Weights of a small GPT-style language model, trained from scratch on English Wikipedia.
Size: width 768, 8 heads of 96, MLP 2304 GELU, vocabulary 32768.
MLP neurons of a small language model. Each row is named by its layer, matrix (up: input weights) and neuron, and shows model dimensions 416-543. Each number is 128 + 24 x the weight over its row's rms, rounded and kept within 0 to 255. Numbers have three digits each.
After each neuron's rows, "fires in" lists the words (lower case) most often at its 100 highest values on Wikipedia text that the model never trained on.

L7.up209:124104094135130121111116133124145133157107130128155134147111136092113099101091105146086128145123116125130159124088151160179144134128141146108115124138111122143120155156184131166100102092106106075129127160089089122114140115081132107182133131141134108076161124136136086206113165087131120133095120133157090110114163161158150118163097118116137116162143096088096176144158101108154120131125
fires in: "was", "is", "or", "and", "are"

L7.up1898:127131156134125114123152109132140155157093137138148075138123119118118134122127132138120147143146096124141115100144080101130100123114150156118141110128159102083123170133135129156101141104130091119182127138123120130138121155132087095120100147165120123112139113106098166106144097108138106146190128102145131144072125185115155158115119100133130135089135124130102130130145123078131109147154
fires in: "a", "one", "per", "1", "d", "each"

L7.up186:092097174110104083150151177153145094145107095157168120144104133147137089126108144132067141169114122097142135114152120120165111127117145112134129162104161151089145108173106086138128121122185131139123100156131095133134120108099135139151131113161136113133135121164122111130143155124160140128156108148185097115148138108155117139106100113119096155127154107167105127122150115138109125130128
fires in: "qarabağ", "gourdou", "qaboun", "raed", "tsinghua", "chioglossa"

L7.up1927:067128094140142148181148095139089112133089162124124093134128143142127166108155134125146141154153109137123143127101143114176116082142117171111112132179131158170108118128127143132122120131155137142149082124120070148142097124097107125141118133169111122159143110093126113181127150122152097130119162122127090146134118151121107109192116130111120152183099149089111113126129135092110135122116
fires in: "s", "december", "november", "february", "october", "may"

L7.up811:140089145131121132108135127137162153129123197129127149139142097157118141129139110146069089139144141122140154146122108131178093098136153094163137150154058144149136147119120122107137174084142168101153141135116102118139137120095111111141201144144115143132158121153104126171109104113099118164117158148156125123133139120153146167154140125118138143109117103139104140128119137080117147145147
fires in: "to", "would", "will"

L4.up754:119104156149142136106153156193161125131153131140112128141093093126135160128179129112110108133155108140133100137120125149091121138118114068100127108134122147174119137126089115147145103141123098142129136107128112084148149133164160120143142164129124101123121138191103135107126104110121123070118111104080129118112095121141153081150085137104100142108164106154160170118111138102120110140115
fires in: "like", "number", "than", "to", "of"

L4.up325:116063162096111138113140128163174141122103131074126145124130150146149147114149142174134094135124141155148100108123113140133133157116128112126105153095136187098121122173084107133150137093149120143133119101114135129147113117092082146089154108132170138133119135094128154086112154151145100148074087128145096141127117151133072152137104098126088122144102149092136159112102099131105156138105
fires in: "year", "years", "summer", "million", "days"

L4.up967:096118109101131138137144116145204124129093149151161127113118123184143157136143109142121130102093114117182105125105102145109107110133113143121160078117107149145130125149147108103147116111183121125139154105082137110147128115102157125143141109170132081086135125131147157107174125164137136111140133101158120114129064134128093145096079104101117127124122107112115128123118097133126078149156
fires in: "of", "lot"

L7.up1588:111146138117126123131108141125108087147150167160148120124154088119151145153178136150136078133100114108141113132127104111120118128108115083139172129155149118133119173167099144136106124118153140149133125130120131133149090128083145111135148135111121130108142108108125150177163164144128137127131120130148123103144134127103102139095130145118141147126089157115152129121131137142128132161125
fires in: "an", "first", "in"

L4.up1171:121093138168140094107150125117129124112102110149097073116134126148133118111145074135120138154149139107157165193087152176136146115134147163170168113138121124068114165156119114080181155124106144134118141153137122085130141151145113171078196084112142126098192148135118152162154121127139108126139085132114124133140156140144149145104134123128127159127114122123129121138144083134110145169142
fires in: "of", "in", "to", "at", "after", "for"

L4.up1563:146128148100109183157183189152153102090106127110134140090173136145141127116173160127122121095135160156103127115125126140102102158128100133123105140095116128131126130148124169125134165110124115135142192150124122122142117104090121109092119169111129115114093123130105110109141106118126147179120132140093115109107096115128156150107120119136095118128120168139106134117120076101098159109138
fires in: "most", "best", "great", "highest", "only", "first"

L4.up1716:117112133143146126141104156135135112129105122161150103106145089151142114173128098139115124114146122095130152149130133096164101123088154095130166149112112144114094145141146146143139139124119128130126147118118139145125121183165134161131136102175164107124144119134080107158126141092156116097177132115125093100096116098108165133145108150121042154116076117132112085143142107142142092136108
fires in: "of", "up", "acquired", "its"

L4.up1453:121100116149112150152115163148139140151123139156102134124139118173120134142139183123131146118140096052129139152064122141123119122148122135118099119107126124081119144163139159172154125114132135144148121143102126111187127134099129115134140102150117120145197098103127156112110119134159145115149090162108097121118121125135122146120150111115144134132053076112094100140183102128170072137117
fires in: "of", "by", "for", "when", "the", "after"

L4.up245:110132107108104114135122163118201126114108117087121143173143145115094171098167129133127173131133104132157155106136127156148145101124131146114134151107132160129143127121117100130170148129139153078155091133098136098080077126115134138146099166084107144164162119131137128110131117127146122136134111128129106126167125111119093159164154096125107158168125107114141127113135086113112115106104
fires in: "which", "who"

L4.up996:135098149131119149144141143142120120094099141115114132109148109175148149134111104124114154158109119128156170147120128148164117104137098135139146087097134172100108134151172128100120117107131110129121121136161123130121122106079128129156125126116146136134223113176112118146151073134152154105148124152141106139144092139123128142125124141085146149107145133131146106119157104157138119143155
fires in: "for", "st", "stuteville"

L7.up379:120117139142161104167139143158114106096117192133170137151124147134104135113117137119138108170151135112094126131117110098113141171129128168121141077140099157128123157136182127140131164102159095108140133162134170124153128141127164124153122140128123145096137104168152121130117175145104087135103126180178116132064117124144122146135158146107130160134144120100127123088080129095160106133141
fires in: "march", "april", "december", "november", "october", "august"

L4.up289:170115117123145141083152121107119141129082144119100135098113115153147160162161114123147129126124100090113147139075115168157132141101138112121135095139103127112096152111154149180138177129152085130137120141085106126130088133139126136133133136160118131153129131125101157087119103154140156136151119144087125123125119170114181166123152123166121130157130091091157093108161092114107095166129
fires in: "of", "before", "with"

L7.up2229:112112112157107117104146151171148069155160132135065108097101129133119150097123149127107110126119114121105140107155149157131146136155137159127148138107186151155103155168130126124144113135156121114152139122141086125157093130087142070163132139084133154145109113114148101140112110124162110121168114120139099115137109094181177130115067116154121163131132111134153158120121084107159155168103
fires in: "as"

L7.up1361:138123111143150108114141132139089115163124165135144135093138105178111108129173138128108121124120117129122156131116174130160140166106134154126096055114137155126105119153122101135131122109168125116152122111140142100109118137126150093123133124109121138097169100159124142144128142121139139141159099135117124118122142113119109143145094134125163125098112143074099143137112132090137134147125
fires in: "on", "in", "left"

L7.up1012:091114151127167114117152165153117087160159146126125111120153093131126117106167124125118127089077134119160130159133085136175114165176145144098134147143137148123147141152130135125127122087136137126123149125121109091121117165133142129102117126183088137117144120143108140137095118122106105107160147118162095140117141157095155141149132123120111156092122146122095173168099113098151131113147
fires in: "in"

L7.up651:117156097140139127136127154105168125102129165143165098113171075167104122118134134147114104120112103149101158154099147147116111184137105110129142137161110120121121128128093118125142096092123094112151144117120164108117133151125144114158149142132157177133109131113125122129104097152083115171091103139107124117091118189174106120156098156091138131141106137144120101153115117086171132151129
fires in: "may", "september", "june", "april", "august", "march"

L7.up1957:120132118142129173103129132132146098122117117144083093133114066152104127100147117138155133162122084138130108112108111127091135115140153101168109113142096141117157123134110109103168095136165136134132114119106092082132111106108184147135161137092118107135135155082145151150144144141126107130143140085124109143117121150139172090104154087106138152132118149104122127124135109070093104107146
fires in: "the", "s"

L7.up172:111128146124085121113150084124151124084165115141082091128104084145133122138103140137120065130132102110113126118116149110156073138104131139120175135171122152125130162155115138120100120118119082148160122122120109123092100134114152095149109089142143139120141169134136140136097106106115127162168143141172080088102096178131173132142158123151092143149157116143144167130120125154135119125185
fires in: "him", "a", "the", "to", "them"

L7.up1575:096133142137129128151136138135101133134116129153111093114125129133141160155144105150102138136164108065115132119083162141138127097139086141130154144176102122077114147184123116097152101116140096111139115129120121125144105143129107177135106165079143083138145144152098133142123131079148140134145068137143093098177132123163130124187156134133139160134119166115143088169076107157147091194126
fires in: "december", "prévost", "a", "al", "mr", "o"

L4.up1137:126120121112126131098136149161173140125137168152121092093131125155117134162128115144100114089128134134122154082079089159115141119137098137117152119154117182132116128137119098119138072111128102101134129130154102107133086137088139118122129107137165102102098119125127130166179135147121157098154132086178097115112123143101119125128123149126128117129118136088139145142161123158101100155137
fires in: "to", "t", "major"

L7.up1055:126091108073131136095156169158126088121137124139105108120111115169096125128105105101091134111104104119163123132140132130136135156109127139171123100133150161080126161113123101116133098117102139083148164137093082108091119098141163129172101092144091143137124094118114120136116165115144125104136116114156109117119135127117127142111072128128113153122120169082094132138136080119145124122150
fires in: "most", "more", "is", "and", "very"

L7.up1248:090142102171090125114120170153168112153083166108126078110131127132148154095122110106167104139162139123167164129087136138151177168103113150169156115107099126081152144126150107102156075085138159124134128126120130128114130110120144127129155070117158108158145114165134131122126108102121129116162134136123123127143132111089115106158165139119136142131166140131124129120134117153096103118164
fires in: "also", "to", "still", "alone", "who"

L7.up680:123172119103138144111121139141155146130110120138154130123113086136162163141089148118097129112127123072121131109109139148112110130105140137110142087147126137142151147152144129115112110146106087146143121121150167145144147120113118103132137059130167131123140140092119150139149092126129160159168093136152097129143142120114145101095114135115145144125113118100137076124155087092076138124145
fires in: "by", "began", "and", "of", "started"

L4.up94:129097153159122162143103137132151157153110115123116099137126102148086176155130141149143128101103120144151180152068092138164119109135139111152126123107156143144138138112153109128091153128140119142149138092134097105120129136156124141083142091107076147133136089146153135111181090085096104139151147114144118107125151108149145158124126110128128187111132141138095131110125099130165149118128
fires in: "on", "with", "off"

L7.up1710:153138119162150125091128135147111123148119101173154105094120152184131153138130130126094144091108128142084119103110167133175136116159153127113181110157127165071144150124107124133141117136123093121132127095104189074132113139101103084116168091127117148125112119100154111120138103167124070101128093149121099117111134153130157113144090079175112123121145115115120154118118114121129073115137
fires in: "as", "that", "which", "such"

L7.up778:127123113067103141122126126102142131107158174122096157127172097155139113164177143154152132171127107094120153145123156105108085159115124089154134118094163132155091124137128141161124132129109117127150092154119140136108074135141158138167128164112108146129150088107155112134114114097105069123183125138144130129148106100171178140124083140143141127145123128140146144124199141103089127153102
fires in: "an"

L4.up537:131113174079172148085103167142148077136069100133103131127155109099128140138149127176121117153111168139146119123120141128159144177150122121124126134127155143159148147153099129140163116122129095140129141108090107083160114134107144111152200109137110128107133124095159134131142069127090138125152089126119118129129098136065140135090099112147153179136158108094108145151087110132119083134161
fires in: "without", "not", "no", "of", "to"

L7.up14:127114112105099123128146131128157086134119123134171118150168118121121090159164125140110122186124111099129196139124152128151109124123099137124155138090142123117100142121140155148131104103133157104145151170128126150072115139117157092136151167153109153143147105119182129167159113102114117138131135125142126130106141138142140109115120112099157119148115133106135135077136124109136117143147
fires in: "an"

L7.up1059:114119136179099140152160126179203121098130149104117103094109135147139106124121101122114098097079135152178152146097118095116124157132109136175138097150061130112121152127118130155142119124171140136129148171126103075085121114103167105130121094133107128115175110116146113134096080120137148139118158141146065136137096146079122123084101078131143174111125155112099168103136121141131095174177
fires in: "that", "for", "of", "like", "if"

L7.up251:136084140148117125101162142113133128168129097134124144154140139101110118160118146100059130119136048106119117099155134140150101130157108127116137110116159142086132176171105142127106110123108137116127127130123128101105167088145162088143119147111112100107143158125140152114149148141108122148141097136106117132143134149162132153138097159107141118116115128120126146157151147088114084146127
fires in: "a"

L7.up1331:112116135107119148168145115095156127124146071141150102096096117158120087152137119110096115116100105076106126147121149136153114140124114140137167120120093143158171173133127117113122129115135158148154142153133100117131143131088162129119134102118126144087151126156134142126179125116115159119156152099149105063120147145139139140128151122128153124120147198123161134135109109128125114148146
fires in: "as", "and", "of", "while", "or", "for"

L7.up133:120120111135110098123133187130164116134102152162137129125084116111092151085117119080115130165146083112129183114132105158159127112112159079159136147147091163122140144135131109094126156100105142105153159131116130097093105109117126129130116145125128110151189099150150116097141104099120125117100128135150108073142086125123170138129131059154118147142156106116110140159116102085129114091123
fires in: "that", "which", "what"

L7.up1696:073149143149108138138116122124122138174140096131180137110059115139146150124109132137134092135098124149134126136132137127115097097117137086150134140090124142116098159174118142156128076126157123135146160143170091126142119126138197151149102136091154130122110126114118141148141132126151123117109133152141117121180123114151172131088116178167121105144124180110063177115126073051087104131162
fires in: "the", "s", "first", "second", "only"

L7.up1514:149128115116121156129166174153130081128120117102173132127103075146148148144116085101132119144124120139144168134118121080122149149111106110115165143130084133100127178144160074111122140121164120125137140109122110098077113154139195111130116137106129136141136101150122100101155144141121123157143125092160067133124136159100084100173120129130117150145133200113131104107129073132140129128108
fires in: "of", "that", "best", "iturbide", "the"

L4.up309:114081166126151147140152103127161157133098131182120112117155114141126143124117109165149151138114140119172125109108125148118108123178142131080134159189129141117100140170127136115167183139185140111132121131120129126145163154109069115098164111116131136108115172122139136154126113149133141123136108121080108085143102101117152122163118097101115104115133121126128091122112127115121120158134
fires in: "s", "its", "in", "his"

L7.up359:134076144118108132156139104136129126169100131169139080126159113137095168134097128157118125120106083081121113124148113141124132116122093110132124112119164166107151166138145096129128110122172162131138139131169089139140095112142138124147137138080084128131158114125152132137173100153145131114113124131146118102103117117165134099151089150119162152122143164113113128135085135131128050104113
fires in: "of", "for", "on", "s", "in", "its"

L4.up1575:125073136108139121139146110184114113147140125156119142144147099095136125139139086103161135174155136133133124141137152094149118090098133100074133101129108150114127134123119116096153116095138108120139125115158111112129135136112140103098118169172110109104129132167154140138155176102099143166099115143157106117079157138146151174160081126114162140129146105127131148106117150116168141138108
fires in: "to", "june", "august", "july", "may"

L7.up457:150117125119134097156115115118128142106168130141100129141126128136147147143158129119134080147156094143123117119157154144168129164121096145170153113149116130144124152140126126112132089116142105128126125126121133146125141160127141114085119122143099065160146150131141138140161118103095111201092108141120100143145137151098129145136153089067137123144137139108128124121112106109098159153064
fires in: "a"

L4.up992:094104173122101149140143106196125160113112146115111123136127131119132141131143134130123145149100129128095143155111161131184103121134155126099122097104112150144144124158142111088133085060106118151150122070099128150160103099094096142098077163138142158151160147161105178101126139098117140118166127095131114090077117129155180167145187125107091145101150113147141201140136112151125158128158
fires in: "october", "general", "august", "january", "november"

L4.up2281:114123113125160125158103106154128168076117118152154122105104136153135127133106123125136107155091120123129147103099117162165111122109083136117160154178122147128085123142157125116129108107129131139133193136111102129148111111130114118093123103104119153153118125154113136135136128140171149120158130108125108105123104125124090121124083102119122102127106140139159155108131105091158122149105
fires in: "between", "both", "couple", "of", "amount", "were"

L7.up866:144137099120136113087162125127165135187152141161104102102133095130117104132113112133160112162125127140116160155088211172118136110113169131142126133149106172087172115139147133134159112125136158083166090137176126086160099100105146185165137153109099129152115114108143097111171075176190105147114112170164112097117095097132135155111121143142129158211085106166142129146146140098052134141172
fires in: "the"

L7.up1512:100119197164131121153171160103139143143116153100137139121175153126129134133134120101088163157127109101125187117107139138145090102087108089148159157128095141135090118150154090113121111104131106126128113092143131161145116122142138104124125126135124116164136154149110124103074128135107113190121140142132108111140103136160096138136123138150117141139113121163098171126093128142118170158173
fires in: "october", "march", "summer", "years"

L4.up1888:124147130171098108114130095127166164114109129128100084115153123144134133112098137122101107103112099170131154190067137134144072115097116143138140141146152124103100170158111104080146107076109124148121165172111146135112161145128108139180140109104129098176109113109148154116119105111128115148143117153136115112092123061155118140139138083125111115122093131093098132110072092113113118094139
fires in: "between", "both"

L4.up201:133132145124145110160121190142135132153146146151114133115147117158141141113150129121075104141109149121119124125144130140133114137115097095164138124129129130122141144110106155083151098121140112135131148089096118105123117115077179122120146099100152150120154152122117137087112096104105130142144137113143095140138101125111147153125122115116123112101163113100083157134130112124129110178192
fires in: "from", "of", "if"

L7.up770:151120130128170129146189148146104107144129153150134170117132097133118138174121114141127101107144097144137085147139139164117093131149133112161153121203090127117152146140173149088146134118134149127130160157139126137146139094089119058137121110100143140157129111120147096140119071150144107104125124132169118102122101090116157143156118142089150186146117151131176111124139097102096083177164
fires in: "in", "into", "under", "their", "public"